{"n_layer": 9, "d_model": 256, "n_head": 8, "d_mlp": 1024, "vocab_size": 32000, "norm_eps": 1e-05, "bias": "all", "init_std_down": 0.0, "optimizer": "muon_variant", "lr": 0.0115, "lr_head": 0.0042, "warmup_steps": 88, "decay_fraction": 0.764, "seq_len": 1024, "doc_mask": false}
MLP neurons of a small language model. Each row is named by its layer, matrix (gate and up: input weights) and neuron, and shows model dimensions 192-255. Each number is 128 + 24 x the weight over its row's rms, rounded and kept within 0 to 255. A neuron's up and down rows have the sign that makes its largest values positive.
A block is one neuron, or neurons of one layer that tend to fire together. After each block is what it responds to, as a language model described it from the Wikipedia text at the highest values.

L5.gate230 [157 152 111 161 102 109 115 133 154  81 113 153 124 164  70 139 195 107 102 108  95 108 150 115 113 133 109 132  96 111 138 133 153 131 104 131 128 119 145 120 141 105 144 120 152 143 122 147 125 126  85 161 143 129 128 110 110 147 113 125 122 173  79 174]
L5.up230 [156 165 143 125 111 133 137 128 151 121 132 151 113 166 129 164 145 161 103 119 120  69 122 102 131 122  59 110 113 117 164  97 150 116 134 103 132 116 171 130 121 124 103 113 119 124 102 152 126 110 108 116 138  86  96 112  88 125 100 139  89 138 117 104]
L5.gate618 [129 118 164 121 128 115 137 162 130 137 159 139 160  99 107  82 111  95 136 107  79 145 170 114 163 147 106 115 139 137  98 106 104 147 155 114 109 154 137 101 116 111 113 139 164 120  99 149 135 144 120 120 124 123 123 136  94 107 130 166 147 110 150 115]
L5.up618 [121 134 157 163 103 157 101 163 150 105 128 160 120 170 129 139 107 150 135 126 150 143 109  97  72 137 163 103 104 106 122 168 103  95 140  90 142 130 104 111  90 147 108 108 135 129 152 107 132 110 147 114 156  94 119 123 149 167 110 140  96 188 132 154]
L5.gate718 [139 161 155 148 143  85 160 128 124 139 122 125 136  91 129 147 142 159 164 154 134 119 156 132 121 142 136  69 112 128 133  96 108 142 120 156 117 104 175  89 103 122 137  97 131 121 134 113 130  96 122 110 129 213 113 123 133 115 136 139 129 142 134 109]
L5.up718 [133 120 130 152 139 117 167 125 122 126 124 113 104 150 139 152 180 123 156 146 128 106 139 153 113 162 134  68  93 117 162  95 118 123 145 134 110 128 174  75  93 125 149 100 173 154 149 126 158 126 131 116 120 169  98 119 125 163 114 106 137 142 124 112]
L5.gate931 [135 140 122 151 121 148 153 116 105 121 128 134  96 116 174 158 109 105 184 131 140 131 117 129 121  99 118 100 109 136 173 118 144 139 148 155  68 136 110 113 121 100 147 165 122 116 177 147 165 155 114 118 125 130  91 125 142 122 103  96 119 126 138  93]
L5.up931 [153 162 155 162  95 170 118 105 119 130 119 159 148 116 122 106 108 178 150 147 158 102 143 144 118 136 152 125 139 130 118 107 120 123 146 138 138 109 176 119 132 115 113 129 129 107 163 144 149 150 122 124 149 124 156 116 104 120 133 139 145 178 154 128]
Responds to: Table cell separators

L5.gate62 [112 143 132 151 118 107  68  92 172 168 125 115 127  99 141 133 102  95 130 112 133 137 114 122 174 145 123  96  99 126 165 115 162 165 125 129  75 125 149 151 138 145 124 100 136 142 151 162 155 178 147 129 132 129 123 126 113 108 134 160 100 101 124 109]
L5.up62 [127  97 108 133 114  95 142 141 129 153 116 109 142 119 170 153 115 110 129 131 119  94 124 137 164 132 147 113 109 162 154  57 132 138 133 146 127 109 110 132 113 145 152 120 152  99 121 128 150 149 154 120 119 142 114  81 144 134 111 109  95 126 133 130]
L5.gate410 [126 132  89 133 123 133 147  69 127 139 140 112 125  96 174 119 140 106 146 142 149 115 199 122 150  93 142 137 102 124 142 114 162 119 137 136  50 135 136  84 100 134 125 140 130 116 141 153 147  89  93  78 129 147 113 118 144 112 103 136 143 117 118 123]
L5.up410 [103 162  86 106 174 116 169 100 142 147 156 120 136 115 152 101 101 147 117 124  97 103 145 147 109 107 117 129 118 141 119 131 171 136 174  84 129 135 197 139 128 145 105 140 134 112 138 157  90 150 128  86  71 149 160 133  85  92 156 132 149 145 145 133]
L5.gate984 [149 117 100 121 135 140  96  87 116 123 124 136 112 131 109 151 185  93 136  98 159  93 200 117 153  89 137 105  88 166 162 185 162 128 142 131 138 134 132 115 124 163 140 129 146 190 154 123 126 125 109 145 142 167 132  96 112 124 131 125 106 129 147 128]
L5.up984 [103 136 104  93 148 136  84 129 119 137 110 133 166 135 140 163 173 115 100  70 126 128 141 128 104 126  97 156 121 126 150 148 150 107 142 118 117 125 137 112 100 135 159  90 109 159 130 140 124 181 151 116 115 153 145 137 155 130  94 143 108 148 161 116]
L5.gate999 [139 166 129 102 145 133 129 124 113 139 101 112  98 110 166 128 137 121 199 127 105 124 111 121  94 118 146 103 158 129 109 109  85 140 168 113 131  95 155 129  85 160 138 113 156  97  95 139 108 110 163 125  78 150 108 125 125 111 168 122 175 111 130 119]
L5.up999 [103 137 115 137  80  68 123 120 154  96 163 167 102 160  93 130 148 114 146 147 117 134 161 122 134 125 151  92 140 124 142 127 181  90 121 128 104 131 160 111 131 129 135 150 138 125 132 125 124  82 116 125 112 170 114 141 118 128 139 126 136 135  89  82]
Responds to: Opening quotes and prefixes

L2.gate10 [106 113  91 179 139 113  93 126 127 152 121 126 153 104  97 155 115 124  97 168 108 156 141 123 133 108 127 126 136 163 121 126 180 159 146 113 133 150  84 139 129 147 183 144 136  94 147 124 125 138 175 125 155 146 120 109 136  97 157 115 140  92 137 131]
L2.up10 [100  92 122 134 133 130 140 122 136 147 142 139 107 100 129 149 126 126 120 155 128 127 175 160 138  97 145 135 124 144 126 143 137 167 141 115 137 182 142 117  96 110 204 119 176 130 147 112 133 145 141 128 107 125  62 128 130  85 133  70 115 197 116 149]
L2.gate23 [102  93  99 131 142 162  97 108 138 112 120 120 149 102 104 137 141 130 163  88  95 134 154 128 106 130 141 116 104 118 120 121 145 131  86 143 137 115  91 174  86 162 161  81  96  97 106 113 139 114 105 150 126 125 139 132 131 111 122 104 135 133 112 109]
L2.up23 [133 135 123 154 137 196 107 124 120 151 117 133 127 119 139 134 112 163 150 133  75  84 148 124 117  95 166 114 137 107  96 112 159 100 117 107 144 136 135  88 139 139 149 113 156 129 104  86 135 104 171 118 134 123 106  96 153 146 128 128 102 141 134 166]
L2.gate82 [146 183 147 104 101  93 146 121 143 143 138 108 162 140 123  88 151 134 141 146 122 142 154  87 100 151 106 116 105 150 140 127 140 129 141 137 124 132 129 140 135 112 132 122  96  96 112 100  89 123  96 143 112 109 140 112 125  76 114 113 201 171  93 137]
L2.up82 [114 144 147 129 123  78 136 129 137 149 119 157 123 155 128  86 115 112 148 114 145 122 102 128 101 141 129 145 122 156 133 114 100 141 118  83 105 151 139 139 160  68 134 168 161 118  83 111 150 127 120 154 143 103 165 145 114  82 146 113 178 133 105 130]
L2.gate152 [129 158 168 109 156 130 106 121 144 150 129 115 161 114 143 104 147 122 121 132  88 104 118 113 126 105 125 125 129 131 118 123 136 117 166 109 173 148 103 144 100 149  89 106 119 126 141 128 136 132 136 151 134 122 130 114 125 111 106 115 130 146 107  90]
L2.up152 [138 130 154 121 154 130 130 117  83 118 143 102 126 137 191 145 137 148 112 139 112  94 101 132 137  73 131 140 121  62 120  80 153 148 157 151 143 108 122 102 102 117 147 106 153 104 136 109 137 132 139 140 120 126 146 118 124 103 133 127 112 161  96 151]
L2.gate249 [110 113 134 152 132 137 134 123 153  86 132  80 169 156  99 112 133 123 116 157  90 165 130 115 163 136  92 116 137 107 133 104 105 152 137 128 152 154 145 174 123 125  92 135 145 137 160 111 115 111 126 161 126  93 156 135 112 137 153 122 157  93 103 119]
L2.up249 [101 123 144 138 144 110 110 135 148  78 131  90 125 174 119  98 132 125 118 174  83 150 121  97 173 103 109 122 119 125 130 160 103 152 136 140 148 132 118 167 122 133 128 126 153 116 146  96 121 132 121 185 117  98 159 131 111 122 142 133 143 127 129 110]
L2.gate253 [140 122 144 128 145 122 110 107 131  85 146 126 150 115 137 122 190  97 134 121 102 149 154 131 105 104 146 124 113 129 130 133 131  88  96 123 149 135 176 127 123 130 129 108 102 127 156 118 167 152 116 121 107 140 124 109 123 159 107  74 166 133  98 137]
L2.up253 [125 121 128 127 106 140 129 139 130 118 139 182 119 122 166 125 132 124 168 134 122 106 157 134 132 127 126 127 124 110 121 101 137 168  96 151 155 183 162 108 130 164 111 120 136 141 127 100 125 127 133  73 104 118 104 130 132 128  95 108 139 141 128 162]
L2.gate318 [109 110  89 149 148 130 134 126 109 146 109 142 143  95 131 152 156  86 151 108  60 172  80 126 131 131 152 101 107 129  90  98 153 126 119 133 130 119 102 126  99 147 143 107 143 104 189 123 133 118 134 124 134 138 108 116 151 151 115 145  85 149 100  95]
L2.up318 [ 89 155 142 120 122 114  82 117 134 151 108 125 143 109 131 119 148 157 115 123  98 140 128 150 180  98 137 120 157 119 142 136  99 127 151  92 137 167 132 189 127  97 156 168 119  96 120 113 129 117 181 116 117 118 148 106 150 113 154 119 164 190 129 114]
L2.gate362 [107  83 134 113 163 144  96 144  98  64 122  93 115 188 141 136 174 118 143 151 104 163 167 140 125 114 134 143 125 146 136 151 125 135  67 115 132 137 147 143 108 137 108 117 130 121 114  94 147 155  95 145 123 112 169 137  79  94 129 130 131 135 113 116]
L2.up362 [ 98 107 127 106 135 149 111 143 155  78 104  92 123 141 103 118 125  90 130 148 107 144 126 112 120 129 143 109 126 111 133 149 155 148 157 142 141 146 114 112 131 110 123 129 107 173 115 116 115 133  63 126 124 124 193  93 170 138 123 112 141 150 133 114]
L2.gate413 [154 106 144 136  98 126 160 129 148 141 160 145 108 141 123 104 150 140  80  78 129 160 134  87 168 136 153 131 143 128 122 133 144 140 103 116 136 132 128 101 112 133 146 174 129  86 172 171 112 117 102  82  91 108 119 130 141 142 125 124 109  89 161 124]
L2.up413 [153 126 141 123 145 122 110 131  91 132 151 172  83 105  88 140 135 123 134 127 130 106 153 114 136 119 107 139 114 120 191 106 136 122  99 120 116 126 203 107 127 157 129 112 129 120 172 118 138 109 115 114 155 124 131 133 174 155 133 157 121 130 118  93]
L2.gate497 [132 104  95 137 112 124 114 117 106 176 141 157 113 107  92 133 111 113 118 135 104 119 120 154 177 110 138 126  96 109 165 133 148 129 163 133 118 145 141 109 117 117 173 122 191  91 115 158  94 149 127 124 120 136 100  49 111 119 131 108 161 147 161 152]
L2.up497 [150 111  94 143 113 102 112 112 110 181 132 138 120 120  79 136 103 138  98 163 108 116 130 157 142 129 150 127 113 115 166 145 145 117 164 143 130 152 122 131 126 114 158 118 149  93 110 141 101 139 143 109 119 146 109  62 129 127 136 103 147 133 168 153]
L2.gate544 [114 144 112 130 120  87 125 144 134 154 127 119 108 136 109 119 163 125 135 166 126 141 141  99 100 130 173 169 107 117 133  86 143  99  98 126 127 104 131  96 137  92 170 160 145 135 127  93 121 143 104 154 153 151 145 130 132 142 113 120 108 119 124 133]
L2.up544 [113 122 153 133 103 109 114 125 125 138 133 152 106 118  96 141 137 117 135 142 124 149 141 147 114 133 195 142 108  93 120 147 132 102 105 154 124 125 117 154 140  92 168 142 192 104 106 115  63 137 161 118 162 122 113 117 123 112  93  91 142 152 118 119]
L2.gate646 [145 130 144  94 140 147 138 115 164 136  92  94 117 143  78 138 138 123  96 160  85 140 165 105 120 133 177 142  93 116 128 143 132 132 147  78 104 176 132 103 103 124 169 120 137 113 102 125 121 103 132 156 133 103 134 120 139 108 133  98 125 114 115 155]
L2.up646 [111 138 124 103 155 147 118 100 145 149 126 120 110  92 102 133  98 124 112 135 149  88 123 151 107  76 136 125  75 125  77  93 158 142 158 154  99 145 111 113 174 121 134 103 123  92 110 101  88 135  95 124 123 136 128  91 154 122 136 110  97 165 112 152]
L2.gate729 [128 136 160 116 110 126 102 126 168 158 137 105 156 167 103 130 150 124  67 112 129 141 138  55 103 136 142 138 157 175 151 117 135 142  99 126  87 112 119 130  99  92 154 146 118  79 154 127 185 102 111 150 158 120 138 156 102 139 148 111 159 112 107 127]
L2.up729 [143 120 180 162  93 118 108 137 154 141 137 117 163 133 131 104 124 141 102  85 104 128 115 126 120  95 168 157 125 128 135 106 139 115 119 151 157  97 120 117 122 137  93 139 112 106 145 143 154  85 138 124 146 118 147 127 116 104 159 158 174 101 149 125]
L2.gate915 [136 144 126 152 120 172 182 122 123 137  85 105 134 118 143 157 122 123  99 156 132  81 126 106 110  88 131 107 127 115 126 166 137 166 145 130 126 129 104 141 105 134 107 104 120 145 131 143 114 159 139 100 161 132 109 103 167 100 143  95 120 113 138 161]
L2.up915 [168 170 146 150 135 130 170 103 126 140  66 116 133 143 110 130 143 134 126 160 142 146 129  80 113 121 149  82 155 147 155 152 142 143 113 141 121 141 110  99  94 135  99 115 141 123 123 122 110 129 123 144 163 127 140 126 158  80 128 102 121 182 121 136]
L2.gate955 [132 142 139 101 162 101 172 135 172 173 113 177 137 118  97 138 119 108 143 142 113 125 162 135 131 136 107 120 101 150  83 130 120 110 107  96 123 132 131 121 117 133 112 121 123 129 143 159 138 111 127 160 137 106 145 128 123 103 106 137 141 140 130  74]
L2.up955 [145 119 155 117 169 149 146 118 118 140 113 160  92 143 103 119 137 136 167 155 121  82 118 126 107 134 136 185 128 115 169 164  98 161 177 116  98 159 152 140 173 122 126 136 121 101 149 144  91  71 113 127 125 143 142 118 104  83 123 102 141 101 153 133]
L2.gate978 [135 133 131 108 123 134 102 106  96 127 166 130  95  89 107 117 103 164 117 152 127 132 128 124 121 115 174  98 104 115 154 139 132 135 143  99 135 122 112 125 107  92 188 191 117 127 124 126 138 129 118 144 154 128 139 123  91 124 121 121 139 150 113 134]
L2.up978 [147 159 120 112 159 119  95 115  89 108 167 157 101  71 124 103 120 149 118 161  97 124 140 143 102 112 163 138  92 120 134 138 115 134 131 108 120 123 104 112 137 114 190 169 138 122 122 126 134 139 123 146 132 140 126 138 134 105 118 126 132 160 130 122]
Responds to: Table cell separators

L3.gate261 [141 132 179 105 124 116  88 137 132 114 153 196 151 127 152 140 127 149 175  98 136 116 166 160 137  97 147 138  97 126 121 105 131 136 126 145 131 122 122 149 108 154 167 116 129 101 107  92  61 105 127 113 177 121 135 117 128 147 131  77 149 160 144 176]
L3.up261 [110 128 137 112 149  90 101 147 107 110 128 125 112  78  96 135 164 146  53 128 100 118 113 111 128 104 142 126 111 123 155  93 120 136 119 118 115 152  86 166 107 113 164 131 106 155 115 108 132 165 142 153 127 141  75 166 103 117 145 138 124 141 104 128]
Responds to: Table cell separators

L3.gate364 [137  94  96 125 139 124 138 136  90 148 133 180 146  88 123 130 189 160 153 111 102 137 105 168 141 146 141  87  90 143 137 161 134 114 155 131 160 138 172 112 154 136 126 112 142 105  80 108  80 121 140 114 172 116 142 105  69 129 122 155 131 137 150 149]
L3.up364 [120  94 111  96 149 126 123 138  91 117 139 162 125 111 163 152 154 129 102 134 138 118 114 142 172  97 150 125 109 146 148 137 134 134 165 169 137 145 108 111 140  78 113 122 177 153  97 159 135 126 137 113 143 142 115  94  85 111  90 146 138 121 140 127]
Responds to: Word-initial prefix fragments

L2.gate7 [160 115 122  97 129 150  81  89 121  87 138  85 100  97 111  79 146 142 166 157  92 145 107 104 150 120 165 129 131 178 105 114 162  96 138 157 123  93 144  76  85 143 144 111 147 112 145 111 112 114 112 118 146  79  97 169 111  82 124 143 152 116 180 124]
L2.up7 [164 119 102 107 116 161  77 108 146 109 162 117 112  97  98  96 148 142 147 159 110 133 127 133 155 155 127 129 141 128  98  95 166  84 141 137 173 149 157 117 110 114 142 141 163  80 151 111 148 128 115 152 109  93 105 139 119  98 106  88 160 156 144 138]
L2.gate113 [136 127 137 158 133 135 130 153 135 155 106 133 104  92 126 136 145 179 120 124 148  85 163 130 143 115 129 152  87 198 113 146 149 162 144 107 123 117 169  93 109 142 158 168 117 145 137 164  98 134 131 109 130 132 144 113  90 143 151 137  84 141 133 157]
L2.up113 [114 124 102 128 112 126 139 138 134 136 121 122 146 155 142 159 128 145  93 164 155  98 153 135 134 140 101 144 109 140 122 130 143 164 155 118 158 163 199 106  92 149 160 128 152 111 150 175 116 129  94 115 141 130 115  95  94  91 125 140 108 147 138 149]
L2.gate338 [ 89 112 135 112 180 121 133 141  78 121 110 128 122 126 133 137 128 128 148 111 117  99 117 119 112 123 120 133 135 154 147 141 150 143 127 138 158 186 160 122 180 152 147 144 157 114 131  77  71 111 136 115 104 125  97 127 108 100  95 130 143 137 144 156]
L2.up338 [118  84 129 132 179 107 139 128  87 123 133 110 103 148 135 134 131 135 135 117 136  83 144 142 141 157 121 138 164 156 148 163 121 132 121 151 148 156 144 120 169 171 135 152 199 129 134  78  85 101 143 134 122 141 145 122  89  77 107 127 150 140 129 145]
L2.gate419 [127 128 147 116  89 138 140 123 133 148 108 113 148 168 122 132 134 150  85 146  99 183 136 176 115 138 106 124 154 111 140 136 152 122 187 137 157 106 144 128 165 143 116 179 141 118 173 136 130 108 168  98 150  87 121 132 181 140 126 127 172 170 161 145]
L2.up419 [ 80 146 150 124 124 130 129 113 142 115 181 126 103 127 148 123  97 149 148 130 175 157 171 171 148 127  98 121 128 156 141 155 159 121 154 155 113 152 121 121  99 141 163 114 122 116 109 133  97 147 117 128 128 168  67 103 139 135 123 138 125 116 126 146]
L2.gate504 [154 154  68 135 143  82  98 121 139 122 105 163 128 122  76 123 147  91 137 122 124 168 117 114 143 109 127 143 130 157 121 121 133 127 138 166 115 129 175 105 119 161 109 133 140 120 129 188 119  96  78 136  95 107 129 183  90 105 103 113  97 119 178  92]
L2.up504 [153 121  73 128 126 107 116 124 139 152 133 132 109 159  56 153 153 127 139 107 151 144 111 132 152 126 121 119  99 146 131 157 131 116 129 136 116 126 119 123 123 117 139 134 115  94 123 173  92 106  85 130  95 120 102 172  85 125 118 108  98 121 174 113]
L2.gate533 [179 138 119 142 134 140  75 136 122 123 101 138 126 109 154  83 133 149 137 113 108 117 108 125 151 127 152 140 119 160 102  92 125 136 141  98 127 118 138 130 169  77 136  85 180 124 161 167 156 140 118 143  89 149 156 114 103 125 120 160  95 135 120 149]
L2.up533 [164 148 119 144 107 123  92 128  94 113 128 158 125 128 151  78  99 171 134 130 103 117 114 144 151 128 151 116 142 180 106 110 112 113 118 141 110 134 144 154 143  92 149  92 174 142 170 161 159 113 121 138  83 149 154 106  82 122 137 147 121 131 120 188]
L2.gate590 [128 138  70 129 172 150 130 146 108 125 146  94 161  95 133 109 131 130 122 135 128 138 154 142 127 106  92 141 132 134 113 118 118 151 132 111 165 142 167 126 134 121 131 119 142 171 103  96 108 118 105 147 161 137 127 117  86 102 143 117 152 146  99 129]
L2.up590 [111 147  82 138 122  90 107 129 113  81 143  90 150  93 113 115 145  86 102 110 128 169 170  83 122  94 104 125 139 122 104 165 113 151 141 115 153 143 114 133 142 154 133 134  84 163 128 140  71 144 112 153 117 148 121 142 100 104 106 118 160 142  79 124]
L2.gate609 [139 141 137 117 121 140 123 121 164 122 104 109 153 142 103 109 179 147 131 124 127 145 127 104 144 196 123 157 148 113 115 116 150 114 147 108 123 176 102 160 124 109 146 124  91 103 120 112 117 138 112 130  95 144 124 185 160 119 127  61 152 112 130 115]
L2.up609 [114 115 161  29 113 155 115 119 141  97 124 155 135 110 118 135 130  63 106  98  79 143 131  99  94 151 145 136 105 131  85  85 111 128 136 170 141 158 131 124 136 100 104  87 118 123 149 126 144 107 132 110 121 111 146 121 148 114 159 149 145 146 106 164]
L2.gate625 [155 139 101 150 132 146 144 125 153 169 120 180 137 146 155 119 174 175 132 102 119 143 158 133 119  95 134 147 117 137 118 127 127 127 149 120 105 174 132 115 119 158 160 149 130 114 127 126 143 164 134 156 140 121 131 154 160 147 136 109 117  86 129  94]
L2.up625 [161 120 129 117 147 112 131 117 127 158 157 177 140 140 156 120 153 130 144 123 119 149 142 132 150  87 120 124 143 152 105 136 101 121 134 105 133 155 144 126 130 130 195 107 123 131 132 125 103 138 128 142 133  95 137 153 168 142 149 130 118  85 101  84]
L2.gate670 [ 93 111 133 112 166  76 101 111 122 125 130 141 117  96 120 115 107  87 143  78 144 128 147 129 116 129 106  99 151 129  86 148 108 161 123 113 157 136 140 142 165 128 118 102  94 131 120 152 111 107 172 100 115 149 156 101 143 155 159 101 156 112 125  87]
L2.up670 [105 116 111 108 100  91  94 112 121 153 134 158 136 143 111 108 104 106 129  85 151 163  93 112 126 137 119 110 107 144 125 152 124 183 138 135 155 155 127 150 167 155 115 105  82 117 140 143 106 112 169 108 104 175 136 112 146 137 126 136 138 112 142  77]
L2.gate693 [131 176  85 126 159 141 114 134 131 110 130 121 131 151 137  98 168 134 131 119 119 151 146 140 147 147 152  92 130 113 129 162 163 128 129 109 110 151 184  93 131 133 138 139 122 136 120 126 110  93 141 129 110 112 130 102 143 112 152 123 152 110 108 181]
L2.up693 [125 159 109 153 182 151  88 102 154 119 152 138 122 143 135 123 143 124 144 166 135 123 147 108 142 146 121 131 157 122 140 139 158 123 175 111 153 157 165  55 132 138 134 103 117 129 133 116 107 119 103  88 122  41 134 131 141 119 105 115 141 126 140 143]
L2.gate724 [144 179 119 123 110 118 102  92 117 131 105 108 143  87 131 101 170 129 153  97 189 100 110 118 164 112 167 133 124 112 132  88  73 191 149 127 161 127 171 126 155 110 151  90 104 136 112 169  99 134 138 156 149 146 124 155 131 108 100 147 120 105 130 119]
L2.up724 [122 139 118 129 100 165 101 117  97 156 142 146 135  94 119 116 198 138 144 155 134 104 152 130 136  95 138 114  95 116 131  57  93 162  79 118 137 159 147  86 128 135 135 110 154 120 159 159 128 134 180 169 139 142 129 130 122 145 115 120  96 112 119 178]
L2.gate738 [112 134 141  83  97 126 114 145 151 123 104 142 175 137 111  69 120 107 105 171 117 164 161 116 132  96 126  82 107 167 107 126 133 149 140  89 101 168 159 135 120 145  84 105 206 102 143 161 172 122  96 161 137 162  91 111 110 118 148  95 141 153 100 101]
L2.up738 [116 121 110 129  74 110 118 161 148 110 129  98 143 130 134 135 171  75 110 165 123 159 189 144 122  89 120  94 148 151 111 130 128  83 138 144 173 152 125 135 120 132 116 114 113 137 171 124 147 138  75 157 112 147 115 116 117  79 139  87 140 152 122  89]
L2.gate760 [ 90 165 122 108 149 121 113 131 102 118  79 107 145 139 147 126 140 104 141  99  88 134  95 109 168 131 119 125 118 164 127 128 130 139 108 128 113 170 127 128 133 125  92 171 145 129 131 106  90 172 136 156 109 153  77  94 155 111 111 108 118 140 146 125]
L2.up760 [129 140 144 162 129 121 118 108 135 120  86 123  95 104 112 122 130 136 153 105 101 118 135 160 144 112 121 135  94 147  95 133 115 165  90 133 146 136 135 153 129 122 147 151 189 176 123 112  79 139 116 122 119 147 123 166 116 136 135 112 104 137 136 146]
L2.gate887 [164 128 116 123 122 130 103 102 133 135 122 125 123  98 188  90 164 143 105 109 128 116 157 120 108 140 113 120 150 148  75 132 130 129 126  72 136 114 186  99 176 109 138 114 121 119 137 189 106 127 138 128  94 122 147 151  77 115 153  86 157 142 150 133]
L2.up887 [161 129 116  95 150 121  79 113 135 140 119 110 117 102 186  97 173 161 139 126 104 119 168 132 129  96 105 122 165 174  73 141 126 144 142  92 153 129 163 103 141 137 132 130 142 111 137 180  95 107 120 146 103 161 158 156  90 128 158  99 148 144 142 112]
L2.gate1006 [134 158  80 132 142 100 149 184 159 151 182 115 136 155  91 143 137 118 123 124 160 122 150 132 101  93 152 179  61 118  99 113 120 167  89 149 146 151 124 124 115 143 160 150 111 144 127 141 141 135 130 118 114  98  98 124 120 102 184 150 131 109 112 165]
L2.up1006 [121 167  98 111 131 117 121 130  98 132 183 129 151 154 110 143 165 129  87  66 115 116 141 144 123 118 161 123 105 149 133 138 122 111 155 161 146 104 123 151 122 106 111 135  95 131 153 148 134 106 172 157 116 113 129 135 123 107 139 188 122 168 123 146]
Responds to: Word-initial prefix tokens